Weights of a small GPT-style language model, trained from scratch on English Wikipedia: MLP 1344 GELU.
MLP neurons of a small language model. Each row is named by its layer, matrix (up: input weights; down: output weights) and neuron, and shows model dimensions 32-159. Each number is 500 + 50 x the weight over its row's rms, rounded and kept within 0 to 999. Numbers have three digits each.
After each neuron's rows, "fires on" lists the tokens most often at its 100 highest values on Wikipedia text that the model never trained on.

L10.up459:498422556538554375390504481513485525565568457463439455525549447537498513527514522470545587504358390569427581598459466433488598517469512439504495561482461591416441517526509502525484555446479479552461578578519505573550401477459479502512563530500417478505503558532524471452517568491527530492516482528534610469522508513511460562528515574518493585422498498557451491519444500444488548430440
L10.down459:457597515481485549541490595501529574539419484477482545549513523594534432541437487443523564501533464618593482510476619494560489486476543469579379500508533484487409499517427378514486523474529405525577536458610553480537511488530561375487498590427474512447575499517477554557608376504487485570470560438521474532427565497474479470485487463507497471487541503593435477528457531499548570564503
fires on: "s", "er", "ten", "-", "tro"

L7.up7:551475590432499420398473506452471524469546507533506493522553491533520506441514397458424581495596539469455483538395527409524553481498577507538449505387537496490586492575518467569430449534472531480430585571539561506511447549562502485519605519422452534493595499511420446534414492439460465484493500511519479434483517445583534589593542528429489487451501488639579466517536513476465516480444
L7.down7:537493476531549539500585472523448460509576543439459531481560477536484532473460518459510397566414434490527516552482461517509498497491522517501605445567504559474399570519550435594519468615535526454516519478467530500504478470363489489547550480538475551476545513513556444477574508476560461428546557494520539450518616488429505417546492452482525501464533534530496485517498486450631524438491
fires on: "'", "m", "ing", "″", "el"

L7.up135:597424594473474425470501529477469482466552452477494566523626492519490536583530539479415525503569457598481419471515509532493505590578562483478528567455515473551492548506462552501426435502511492446506485549532568442555445562526462501540474382469456535480567512540526494499407444534527446541476516606475490481492489484485456537505508533493448509475459449488588564443530525504510464581479
L7.down135:524572435543575431469572483513420453518577519537555452447550535435464402494391473535575493520534465477587459488573619463517489441483451542510561403529465524369567446520496410482547456501472478594438579516515513487480561469496497489467485570502520475527415523360587573413625531525486572471582571436533484511501465474530507491461434424536487454459538522562515566542497502528569500476560
fires on: "7", "6", "ing", "9", "8", " during"

L10.up827:604467549449534427415551451477495389489474396522507473469527573469423560488496520413512529476528504428463478498453538466484579435504507495448491575520481377391488590502594529497479529502474459560594472496536513483571482608528444479425528505496574578524606382548463510538426513489471571566401545450459544399568467416524533563539524531455519526474490529524524542493449597522461465474470
L10.down827:445595467506510507506459477482570578514455524494587412489421516450408621471469464517447482441465469516457431519557467486484502527502494505489383420514427470567484484514531509449465494534451547625542553521448487530485533553581540453518581539527411532469538514523537556460466486481512511582486524504484481497455574567540538417494474527440498546486638517551580480379454429549508507465460
fires on: "0", "in", "ing", "de"

L8.up831:489461417425586412436529561498393433466459465446522416411496498504491554423531475501484561589503477510459484474477535436480610469509558502471460529409524457477500539613515467480444506502535453521462590524460443591527433465544446471558573458415454526537529491596499480543523518468472519544486494527497622484511437392410515581476522542500479495447410444634511523510476521452510541422498
L8.down831:451579506501502460454564543520444467458530465473483465453526608516534589443494537555475558443505545459454505423524496504526514457460491551524416534477521528467499392441497547529411511486532491487449515510506480570559574486466450512415529517480468517423539413507458509476568469514492473514459522434573457517446520414518448564498486433521439629417547609486414518529477521437552541450517
fires on: "ing", "0", "s", "m", "ma", "-"

L7.up943:548417563452645507448462427495451514496550509644495542560509452455499593546480520529546512387453462634454520523450491609474468462630510462509512434516557537518507498501515465512522405424531539404553546465496454454653430551492497575433523532429546546461560516525524487479459542493453468498556525547535536497517438453415521556487552457439456574500459516514560425466429477493454537536526
L7.down943:467521543470517497479427537470499575543499520404544498474559534555480420576506512491516501586558463470499456517514571426509456508375486528513511436558365467521474543469551465426477520454443445475496513486541437583490597465507588453472513537458403467493549461458589622525440463503515620500515549530513500547472572454547467393484513497569497482496561483496486481496550608471526594523449
fires on: "s", "son", " |", "ers", "ford", "ker"

L10.up955:521438556524536516436537410443410399465490454599492524551485440471503535514509432450496598402478463493480504550502537410426538418520531490521469509512537582547462429521493507511430485476512449460428522527562491511511502553515558510445558467452550448607626535558463509561439512507462493543556464565510511547555405520466546625629494496493513586523489543488439459618560480478499492555483
L10.down955:508457470447361492427528583585515546488494557416541485462537549480490532520529563580516471603475534565532483436448437487521488522459528483477499494468423436433531493474529473452525567500452558524481565528572503444454503457417415469649506434472328536534554430499518486444556452485461517507532527413445581463506587461534433594443482497503474517532517461535438546438409526439511526462625
fires on: "s", "n", " ", "g", "son", "'"

L7.up756:443454452448506388483560554531463437493462441486454456501538451619469535464501524516507540578503455445484486485498518539551470535470510521546561565527421454432464533463613541500535537468438502408641538526486564491582448512522491520425545531548505506613469520533475532637476553444498522556406497505429485397393480476514495576504539462494528510458408437502550429477538592482431498511486
L7.down756:497447431517498485493500508517495522467500489538520546439483457525556526511457501535525484458434441458562443482454577484527474450508519571547535572559479439529475451495451465558532527591411538549615501447459497531560530512550475483479480544508475553495552495555643433554509514500479505538493533447551486439457487535526511566515467430513532531504523485483607430472464480524471457527482
fires on: " |", " in", ".", ",", " ", ";"

L10.up849:446447530413499545532499520458508540402546456543505381503475515529514504525562516505440584457380501430498503469515498425559439465522661488496503440462501531513477530500572466547460409477455477483465516382478463553459451580505518462455498478527552567489576422498504539462481521503542492583440544507417583508463504582529502567571494540540582523520465458584510542513524465471507476523543
L10.down849:507546488502525582437465521476447503546494438542529596542508521547485552532520476488576486494609433519534520490517470486488574504445542485535495557502431419547495567585534546444528449488501547481555415481475577457529541395548513519461436579482480411592503491507488466522552498483507416393493443444555439469471558556476406518414491574461519505483459496398523431386505398561452493442502
fires on: " W", " the", "w", "st", "'"

L7.up1158:472452502529545443458486455585482531507495478506576498522570440566486519475521547503577467450447435506533441493479539571520463469521440464543503543480509469371499489663491478586441511484468461498469529490522499529488484524427307502458457506478475485517498568560474451496586554493538477448441501417468529433535434389484503576528490463544555502517565435558467464529511451456498465520488
L7.down1158:376563496439553460560476354465535528443583500533502565529524492483533488499403528471440456544470426540553415420515657493524568492564560458447431498449543466531524534517561444502539520565456547407426565442489536481521492570478472514545568590407441526491436502492602514500416442471516522448498557465593451566521536529641518517536474565475553535511425474590480384442498501508520447501532
fires on: "-", ":", " ", " (", " D"

L5.up907:445432428432443453529464573505453405486585493573452451510575495529509506538487496557503516521504496505469520476554478454502487499580527585455479400429504487416420541462619479525520410402467418435580561514514609460490474528504501499382445510588484507512414488549470506519531554521490430586418458461439508390530436473482501509533519544505510503571450529615529505518506449500433442530500
L5.down907:525495530459495551543395442490497465482482477591459444490533445509521417543538550514586574453464493443464479438467543444466468547526412451462537484454469512452492510470515491559388480530522430456448534555539529485519500592581518522387479487534537497476472525527517466576554497556516406554402449476560417460518472530523494405526536516564487496535513568565557425513496504497544425478503
fires on: "°", "2", "1", "8", "9", "5"

L13.up786:425492520559540371477546479530499515402494451456518476477433487549496500445478497611461538514632418574452406489456471557505559524518525519516478506562485513490546505566555489433563506475424529422530418494455526547525410535610418477402476532537505451573449460552425469545550490489392557519448528575500510543443491476516461505528553454523591553512569469447468495505499471419547495459529
L13.down786:508486533520478530472555447531460542484537449450444502519471589506459464458499433449511487449506388528498518537428451469490475470562408549536450482501511494562534580479491411497506439553499477521500456494486524420526452337457547555617496600511406513471509511525504476464595557548530469563584560420630477518370481576572566544457477416483576549452487587498463451524512413474474405524643
fires on: " ", " un", " said"

L8.up26:533409489440556441498505492477567485508558487469519501463508536531471508480501519584484439523447518507504449551494510535444521511621562546532490513471427409477462503496659496510570460499538470485514527456384552479537478518514443440487503505586462500456449447703501480523509515493432475540445503579507457472454471435512472511564541608446508445530508567497490403331548579486502464441490
L8.down26:479553380435544462589533467617474535516480434515577463491519455447509519514477578451515425565598396482536408536619498470513519470388502548560508481576448516489511537544458584476437559448491528463408542485484477420505567518526554487473492512501526560499506497448540417458516467460493515505496434475485534514444390500434472604529399440532497571525514499448461510543498482448521535553585
fires on: " |", "ing", " of", "e", "ed", "-"

L10.up958:549451397504575483538534532509446506487561575580407545401502473504485478432481621518492520441513456510460459544541443475541494459505483532461541558460471381463591530505554515499492472585471509511520412455515481427469466424545517535496554525532469452540632529506483517511437471528559553616512502476357599524495453511495468546541494447560598516493562558531500468454577552453435408616428
L10.down958:501504569502531561525410458501452517431480538536470479423525475508551429463417471450540528524471507514454475479440500518567485451469448494493508528534456518479561416489554542559536524529398461494614394427503443503476561441605485483528522524519487547521474577456630442560375474496488512515465599527561452539465464490504516447529411521508561441526547542520506431515520538624456474551523
fires on: "9", " time", " year", "0", " century"

L5.up265:543485597500527489432552503471475468467546468552498461436500566596460539565548464484496583433545485519498398547506464537519474518513464513380446424489449413516507534521615524543498509488521450457526477382453494541540393498470481517526540447497557532520544379590479402462444483505482471512477500506491490489475486401473467537483517507497451484532403520528580441520502528502505503423474
L5.down265:453537432517486440485561436545473544362501552523574462488458531540483552432535520526574509462444475582479495487566530510485435480421500494549570424488571523557462468508505518506461477495541454430499519499510512398521539513560423487568454546601503404540402541334577578519604478505426632552565536448523530532421425446531534464469516431433490501513541486490520512511516538483502548613598
fires on: "ing", " Synonyms"

L13.up588:514437460485512545495498456429390511410561430529543504487521390473495559421562478540508450500478462544471474532454401584461568544517522684530496570509500481537452486525484508542536453539354440477518525488460549470437525479582542391496501447522536487487466488462431504469515493516394526586543546536552467573499356515544532495479486396555453505539453411572584541561547606454488503538481
L13.down588:392471536412513563499520487503499464471492525464469508429423478558417448495457405453450591560489524476574459389571515484489460559497532498570533488591380538456490524525525455509491634568436470501543466528500470520473584501537547527490486474536527480536546447554506571434473450536527544538535500551485497538558420527497597461455509554497468511405497526464441567484514485439480417569413
fires on: " in", " \"", "-", " ", " (", " is"

L8.up777:486532526452465403436493536547465540426549474528489494467496535605489543495504434517499525447499470446490495454488447540549476492457529512513516580421522524487497496463497520537493452474479579441557505441451482548520417473533464563527499470460481581507569463509473438505485508533518482620499457426487515454424497444522448593510406632532554458478466491635433493563479497596443525448470
L8.down777:490520538527569443527527456502411440471503521592497517535492428548470483471492602577422489484555533590512413563530582463517485447432560435467468497483521591592484491477437543584500565559438449521515473501474530499609574478527574485570540570500534497482471580466598440423490482452508537415516544533473517435566547484450495479570437471472458464494516469428546466561561479494541404518540
fires on: " with", "ing", " when", "ed", " after"

L10.up207:546406599497523554505520520377526544463436525546539498545557520519484584484476526553511522431499513537567473521518499523367527528588495524501448520438526438527465520536567400628492433540568449368482567514532502474578386513493484543552504485540512549479497568518501440468462451522423474454532544449459484455519516481545416498514480484368477590562482478464635423485506449494464509477423
L10.down207:495486555564502460432463456541550439570490460494480554487518494551553554494433460493409475571516550553494633501483606532523569559614521426500386484430431484493486552514516384485507589468488416432503574396501398529490575460509540489500516402506522498509572513428484518487460480459462503418505472478505532519485576380488504521456503613525507506519478461492495482566456454520465475447530
fires on: "\n", "-"

L7.up442:466481392459499463452538538539436441471520418461488522495576423532429546514467544530477573578548481540460564516541491493482487449525450597478563471411364523441474522531566394497517505465514420502541599481549583436494486549587402463428488533522531411474405480479482566431497466402548467549399558464354604514500454406532488548518515556547535517468471506541569480505456437513402509432565
L7.down442:431552452547581504403467497580418482508467490503436534494527513535508527477498510485553523538527470488548486404438464498491516491445471460491458504567365485428516453419600437430493585506539475516431522519516481475538521456484514523454419416436536485454507449456519528514521367475427585520492466508495528586460501508454433523459368414546639550580537529434530468545617490533475503525422
fires on: " |", " ", "1", "2"

L5.up362:521483453540569441494486476393570490446521531560488580542538598441392491555491573592488542505465482535541411533518491348420506544546490468478484490462549559606471540616543460566457518463513460400466521464512512468530340573530501519472546470513471445469528471596468518474491505504463406486452456512458542481497483517486490456492538422464487454578485501484586474526504507443510470478444
L5.down362:452490503520476601535478415522499398421520458487506606471443397554561629497463523457524411558496544485516548569544503572541495532536487460437415535456476587491414458496457441535522574538522497554528527481579488492502537492490555538480435479497491540460479507505538463510458545473576526483440435441458576457467500370525472515482525616566537550566582455551516477473489453680511479438561
fires on: "\n", "-", " also", " is"

L7.up1255:522490496415511441428519554491488567578470531456514420552416399468506559436479526497442558513512488542468468535540490444425427533509525503526508465424561532498414544582590450480550504413516545473543541459468595465550545567444487438476687532511454489547412464531497554539528536448470501563461508540380576525546471461503561536528550477563503511533515479540518458478498508470461453514509
L7.down1255:486475606516480578538531495511505562544474549441453504381549427551600508495493497545541473502525494534443520494505521553522465512496507404470456532528557464480470529426618482452544474523461512476535426535557556558544514375454533549486471506548482576500525420402523465547492440597439510471475469507511548480471558515492536475515359471501501507455516456501574471534539509539536500515534
fires on: "th", " ", " |"

L7.up255:536487471447496507538481584505523484508440513561473504518580506494409488496547505501539523440682502428459535490577477502492481516511492487480550484461457524386479541471539537408462370524437439509551564569422516574532544504446456509542546589586456419573490531473488471527588480562436498501474504515483576437461483484511493536500533522453513513491592439468446459534463542502445494539428
L7.down255:499561492518484461483569540527498504465446504507499523439545490540477488460492445541514461602488494521438501462535489510454473515454433511460464575479420509540433478395615563447443478569420567636574544490479528533562563423483574463556517456553482483575409559621656527576425510510502499553452519593489490511488501542488537542395525499467453367497522487458470480490431542568538397550467
fires on: " ", "2", "3", "9", "6", "."

L10.up21:527499562504556482555449474468487567539433472505541575520404532439448481424510570588439471483571527462496475538514476562528506610482589430486564445467503495512504550546568478518499386519486444476556464553469542566518475552594347360523494473539501403511442462526477541523419467477457357551522458624423480470459501478548473464482555532496469541453437532544490505462453565552454563440450
L10.down21:592418496600592476519511516510633479503556477511532565546507479574445473562513514551474484610473531561479493507410511554524552468509451503505381520554542452469599547487539426557389425497567528507536537469470538490479512468446572497419525487379418534449513494424458512490554459551436491488480486504488464445523547478488481566519560482438551467517465420493518497467414439476490548466525
fires on: "s", " a", "level", " ", " main", "0"

L8.up325:455517457425646540511578459501447514466551578552557483491423480457492518444454517521486527487450448586452468500494447414559503503543531503532538530527474455466435583485453538538503441596533479447500467448550462497580423432501486585503598512445420549524501520543474541517519517482467448516505565598477488465519479436440518499500609494482480581461463452621608462442577555538520468424422
L8.down325:514526530522484443471503485579510399451462423487459485507622476521528492540520543448431560533570561496529520490570521518485504514483515581577484479568409507533511411485436465418544514424511527407508537559486437476581561499597526497426524459529500448534496476469584478531440491598484595555479518427554561567476438541473513476506465392550485475488581479420384426537493513509477513575565
fires on: "s", "-", "ed"

L5.up491:503464523512530457463429537507480409464508456501472540527458420602517525498534542515468537518573470526477502567552484537447521464609581570466477462474452454511442570504530445404594527447498502472447510566542409542509542593408519455584581625469526507562504539475473481470507509590576460586475486514462510527509418446610536505517429450527492522616513462441424398534480481500452511515547
L5.down491:478558523577475496548451446524518455545468523420473558514438603469552569450516539433485519499422434577456433486523538487500489540481418420561503534525520612538461478570573531553469518450511575436449504495540492430498439590463541495473491433568396481536517527577496507484472586541538487499515524433539509402476607520395522535485483561537483548484539538401476469490472581592480354527500
fires on: "har", "ter", "ur", " Lo", "er", "ri"

L10.up410:536452500586497527510594425456468503513555533626496468433553466520558502452470497532357464501411500508511476543476447421480602609535536451549500458388564460507538570508560493517485518596499438513504475553503409529543443481534488512522437520553476588479452496567512416483451539490421531471448500412411510512536447467441421431538483497506482592558569414560567488462526529533586564495525
L10.down410:560529468478434496502451484573495431493513439467560517496448478507556464515420483510489516529504493581483605528480575521489470506490496474503486515597440512615528572468513511491551589523396560456507584464457475512537524407430549448493605414461483477424544544516470469531449447474554582523567474495564462525453480512525545521490491507513464431532441571556554467429508497395549468506543
fires on: "-", " |", "–", ":", "1", "9"

L13.up1280:502547480487492509403629484519442509421414474474514511393487453585488552414460516497554447552453486519460444514500414595435500484577510573527531562495406472469440457527518471489564402524419570537489452502413483484542480508524582514572486514500564418505413448480479481563518533521449460555501525491584561496405457396574530576491504478547351587472512430511603493478461550499437576491499
L13.down1280:514523588591576472501403476521528518464508527574497457545525586491393450470512492492441441500466494454467608535542495464459522522490519537485487516574420476557454527498537434528493501601485479544522515536552519481551583345435442542522487485538570491498422537538532481578561533464490430537498594431524434450495570517500565411450464504493491507513420487619400427494546498474473377494544
fires on: " ", " \"", " were", " said", ",", " stated"

L13.up735:621527515545497550474453488457535511514594528492548444460522485550541500519489597507447547439512620527432539575442474451451517540444543515550535502425478460433457433553571346629585474465464437457541542503499563522527443536499447467537539556529457545678460417559496495461516484498452501507528524417485462497509476503537380457425459517486559574445562434433562496486485568465471600522419
L13.down735:476448550592501467506527511569525502537470411528498554519406422431457494373451506490501395566490614455552443525501571537520544435489518513535548519538507425424460585493437517472487539521412526603593512528504464493489551441543473539485438493446508490467444540483569457478497500443472436428568568611535538543496540532506473537498465530545368392488474536548499535474467410612540536487529
fires on: "te", " Te", " song", "fe", " opera", "e"

L8.up1302:456494489519495506449558561481435530458510538496459502503404507529379470531483498543588496516491438546488471453524463546533586484569584551494531535439436527532576473455571422523484460478468495560434497470490483515548469533473550491513491441479523506552420517548509513502506627521503535493520498490460596449466451430494481449499384534529460434582533496512541566519537606480480478453495
L8.down1302:508499546454468473557552431481466521504473495483571486468477442401599538498471517493414588537500548478495552415561537557506528460539513498556499525512578572498444428533555503433488489507502546496550406459502481488474470486608475554601456541488593552585467520547519487483508548448517567483521435599507498491575420499546438626521589526474418609489442503449478449514497474565497422530494
fires on: ":", " of", " |", "ud", "2"

L13.up672:442504585578586421513458452419448531456447584456517481513413587509456484373557515546439564502455560493469567462506514517459505559527502512416429452448510439552469466574577514468486490483519505478441528584461489505583452539527504491566512514432476475597490541485402508449416596560445453530537543507519578483473451513546511592449521451469507528517462459542587479477361534471475475507501
L13.down672:433422502497529421491409558386443485407479487540572531434583474524484532516430521503514551472507470482530448522523485495547438592521548509459484486506612438498419452528422416486540570484475495502394537505511498498565473431529530558473532619505517468555516492532502525528574521554423480409498520553442513502484589413574534472506398431497470550519460445527534497514478420436468557502554
fires on: "ar", "s", "al", "er", "ent"

L7.up948:531382467484618563508524519436570594494443430525575558496447430504449643506515543588476529567452453517522494551402448539495481461488509482520458545508510506430510502575498473582488521404495461433472583483564608483500520449527449453458485500486469560494489427506506498497505521500566546527420551606458507422500424420585467556568515467506511533495436445649623488541573493483516467490504
L7.down948:472607473526463427414548547470531426492481527531501487577559522486493404570499520500433546427521559474540508453512651448594487481461566499438537502491574455514541500521546513547500456469482496531529493501501539533445449500487500505504494539454464466514501504494619515473482499499455516482500519500528468555555524542492571490419555520559558490478488529494438400498449510441502523577460
fires on: "ed", " career", ":", " of", " ("

L8.up657:558491478533534422467467477541450401497462441541424559438516548573388460438483468550562597510646456485480546517549472503528447478473508525521527472477497457520574556450523527518563404498486414500592552550451510540493468519532445518579512594617426440571526560452425454540563474442442595555541475530475530497400485466482503519508523524429454459537493482478499423489529488481467434624440
L8.down657:520529479582450530465471538508550557513496453447375463447565539443497526451522543459585560501447584521548480478464554558503512514507516545506408566405513539481375515450525586436466534539517522538410597471567497373547549485578593489503524496491446509498524494589540499512459491570490520597582549419534534540517558516460430490417510462514469489577547418517476417519510498458526527470551
fires on: " ", " |", "."

L7.up709:479482418511411510528449550527463481528594438449393469453598511541478487523495640450473481446533502477484557477556471533492481550487498552464475462327513481448460455479559407545507494436413523416635565477543493500478528545501526549444572502481573497595498508449543450494572480520460502502402446376549556493592459554452476509478518520560555542541511493491485513519566447530462597481441
L7.down709:537558410590517428507645472512452466530481484508352594496513531508519540471448532441496507469482515446527514524554588556547528554504425481534508495495487523497544442479585490509472569509466499539429576524514485486488571478510517500480504519491497455619460448384548521472540414457503551549469463413475520554592553490474583483486413477566511462456534533485489472546517376481474558425546
fires on: " |", " ", "0", " (", " Candidate"

L8.up1013:459527556412525499515530534424424496455552515456489460469494481468537510512572525481522545504555514540524549527531459449490463593495585511442479505548472404460447528566640353540452504420490420463484523467507508453506505574430484490415638471464553474526433454508480518472511555439531485593451433525433490450524505462441492503515437530504456512490431496482588525513428554531346399434454
L8.down1013:526499500501539463546480425636484437430487495556514522504528505482519518510507489420499456494464486574537572491485484480429411500423578470492455456536481428554492479600521553516498500581534541493562482558533491506472437438462521572604509571485471478478512569467601489462506516552502585549538563473497528467475537536411391409501382480504542560525504488372544530531518571470535485519495
fires on: "th", " South", "rd", " of", " Southern", " Central"

L8.up830:455506455517519491544547578540511517491487526573440442463612517565417505412502534552575488518449540460454485512504498535457528567589510506493510530392337525481454439475587445561535491546489476526483585499488535463546475617480474460470516509536474471473432568489518496461549523464450578520507350499500474428493469474503498475514462562474445454515569504570538488466555542477474533380517
L8.down830:453573513466569585486492454528523437526508467527388382513447428564519362503526470441437533571501526520549538555529477561513512612507525467484481538453593578443512476443520535522549499447585576529516538472430479508520495515426566556546535566392466502412505431565522519549497460530519450449414451504519534511515422553491515470509554498508475522425505561504470574479418460536540464422523
fires on: ":", " |", " of", " the", " ", " to"

L10.up296:463497494530536532450510506444538583538462498464403483492445435446451459432520604592426528493549504458498445474567446504539482491490526550434523592458459447481565482493533456446565573482503440495496618497508539428479460490539496502572489490364476549542542468514485531473474489483538406588508583526406505443561511436499484529607474558519458520469472517557569407474512526571424407529404
L10.down296:543501489537546570502507433506530412399530548495475603540624423565530473499404482528508528460488483498466482533448503498424507522458473579521580510584477511469477491595543568520538531544477491569522479438534536553511414484598452555439451477538493495637472443469539589483413529511393472374621519468511511507517482481477542541454432540549606480548530539531501521515568434541488529491581
fires on: "9", "1", "0", "8", "7"

L13.up229:537538554557480445503491413414416456484490536560541493415511468622506470411506512529496549412522658495527508569536477510530500510499460492470478477439565547550540480523569426487401473493504469441464535541486403501577572510524517461527537564472520532484518549491390540545453553591435485420533501498448524490576468455476558484559582478404459611526517457580608566421443516447481544530501
L13.down229:600480480449541548537617586513485493399493459541452560470563533465511509483477469595419525524515496482476607558530619502466464525527479550527526482501519531479432551441510506551500479488572487422489497524435486488482470465529407483456528463493488513510495551509505578557500452509387556491461523490548541453505509513531439596488455482608409505438522539491492460426530394473435483551468
fires on: " Ro", "ro", "er", "al", " a", " Her"

L8.up332:561470420524575460497419520482545570486456513520504475450545474505499496525507507566443416484469474598467469563473459564438543591517572565484482466533539544442571577541456497583362534471440529443451479480391588463505500454585442541506495415463438558581449449510444492559529579471421489507498531559399473487555388533549475521506546367425512496498475421508497544607446514378520593505507
L8.down332:549558445583541476454421531494408478520476499585482510592525444461556497514513490595486519522545513551480445465465468509586508465525493533514519519425523419517576473504457435507500418503469572514458483455474519616422518566488500536438570567546554455445312546454459507592464517483545546394521555483535560402415401432464572549511493502507495498430506506503489425442475481557529550465478
fires on: " and", " (", ")", ":", " /", ";"

L8.up575:475511569555602499490468472424488540435498495418538521545484486475384466453502519592510619506516488442445481511546499471518534500543624491582494508476485479541428517543540530520428435480415417521528492447554587565536473502501440422552474569567512528473419534557450534513413528541491440497456557565516427485491498575501444527548524482475457508567478498453568467512457501540471498437475
L8.down575:570482549525515465493462569534521420541530456566548507507523535471412519555489647491458503477540530484502523463483486487425567507390476452465489503577511485519475511512513446533448507547477502500520603530442548589369499447524450473492543595499459461583467580469508461503493558500487552409445496528555425489527527548417531516391482418507540461445471527535423511532523565483531437435508
fires on: " ", " the", " his", " other", " a", " in"

L13.up238:558525369538473485446510494461466566494433578509502454505429474535421556471486568462569552437537502511392381582536322483513458488527521674538481593435526414585530587498443477447548456507457576478525416449445554487475426509494448553516503553553438431547417441533472509476500547477455463485500527536523501511387409475502512587476431446585445525473489428493550478498484491463506505486468
L13.down238:555559521489483477521494469494472455517562394440519495476471495437523552536557488537498559506474538549552556467533532526573502632512460485540549466530442574494467422493542512575505489505509525574460479518527532431536500477504553445463421515534567471510473562584486533632502464432471465557523536412482489542420560485452569515477554580349480507478482555524435459585468475457476453512552
fires on: " ", "-", "\n", " \"", "vis"

L8.up607:556516409556567538485495459506495477417450471576483489434582493477454481554505551470493507495541450586519484530527434441468510429508580510532476473561439481491574538514509519553474471505476573467573465572517560474537518452601440474499472546468435560576435502360429450508485480552449564462476397547370508487526505537469482485481543367443542512471456552536558480460507452437421628597442
L8.down607:596528529502494459529483500474557487566532515451551576519499534493517416460411537443452511489485518569494529507486481498505516526584481482523547537419568520539506485609499484580512461581562563581590518459466468475552420564542531467475537511430525531509491515534481445500519511537463458459443485527584415456465501389511436497452562478512394380505564588569491470589517413453510432385580
fires on: " and", ",", "s", " or", ")"

L8.up71:526456467515520561501500516483473494439490388523489542437530476535473520532482556578457563512470543540472446506530487406507603539455535533464499481428447511433503552484533494626404534509447476510570622485481510525447466476578502473468494470426558474580538482544451461509540471536481467580480594473455575460452415499497371498517509518500439528559454505558569545486529567559484476501350
L8.down71:549468407568406566495560494553509442477441535516360477537469510489499437476491515595452508442443552512511502507456457541489519430531471622597515571440444522485489491478558543442453530548465439539530550546571505440455450483498524503626416479545541563476443503492514525489553444497431534506532481552526428522529555567407525502457522582557476493501525473558542494494491558463552551572476
fires on: "8", "7", "9", "0", "4"

L8.up710:525442525494520531499528536389540395381464475496455564417559476522465515495513487498580571486586424565537389484539414502368492558551577481494539411528494491479568582507518503640529495469517595458522561521474581383551481532499485466562505511400484504517508533425465399511558452495516467515463613600499552489563489518560501461517506496475523413548454517490485505411580428492484563527420
L8.down710:605554452474624416520497501525553529471513445453532540466572476462538553444461528480457591451503517437492566501499505541518491494430593526454479562506495532440480449514496421450495418627489472482507407551567546534483467588489542543465564484480646582517447560430562430476483556474445620487525533521532527525556418449459506483500481398495484528526502500522444462589479468540413485403502
fires on: " ", ",", " and", " Goals", "-"

L7.up768:546461426482458402464484462528520412475477510465589527524455492655439526471463487539476463497508495519465502554415427511526516467476530493561566599515499561529554480462511486483543420534473485452449434502463581541536420454459467466515490513543493402550511570565454471565469546492468503555476464512540498507416404439490513580512548485546437467514478428448595478407466608457461500515458
L7.down768:493595425533508512436437579443555590467466548465525568483519505477482451485501549595597526536493522462540563414582416489469466584504492597421522504425511515502542546448493541469423456403521486513511473537538419531520539489549534477527446517511549448530505501443520447565570539542504527572415440440545513445472482587535554558527406442522489433573551612556471536493487461486471453442436
fires on: " of", " in", ",", " that", " "

L10.up949:591419515524545481516495470520487644475611535430533547517612512461524487575485503534456574466415465506542464473506517400483513563563516468517392454505467574486518583530456509550418424516526509543505486403428458524570420436530539514494537451496550555430440514529503427584411493533458449438484448499476508434491555459463447493517492481475487549539463444488552402570488492470522544484399
L10.down949:527524470472544473566542549563513530501538540596513572447463470495408451505585531496446554578492442593515512498518490486545410525441578499449521539529433459605486479408489470495523528539539473473369558487550438579421530394407518515545419434424529460533528467514495508560512483517531550573537519496585571450599500475507430571445512519558473426528531538454438496552570431494465456503613
fires on: "-", " by", "\n", " ", ":"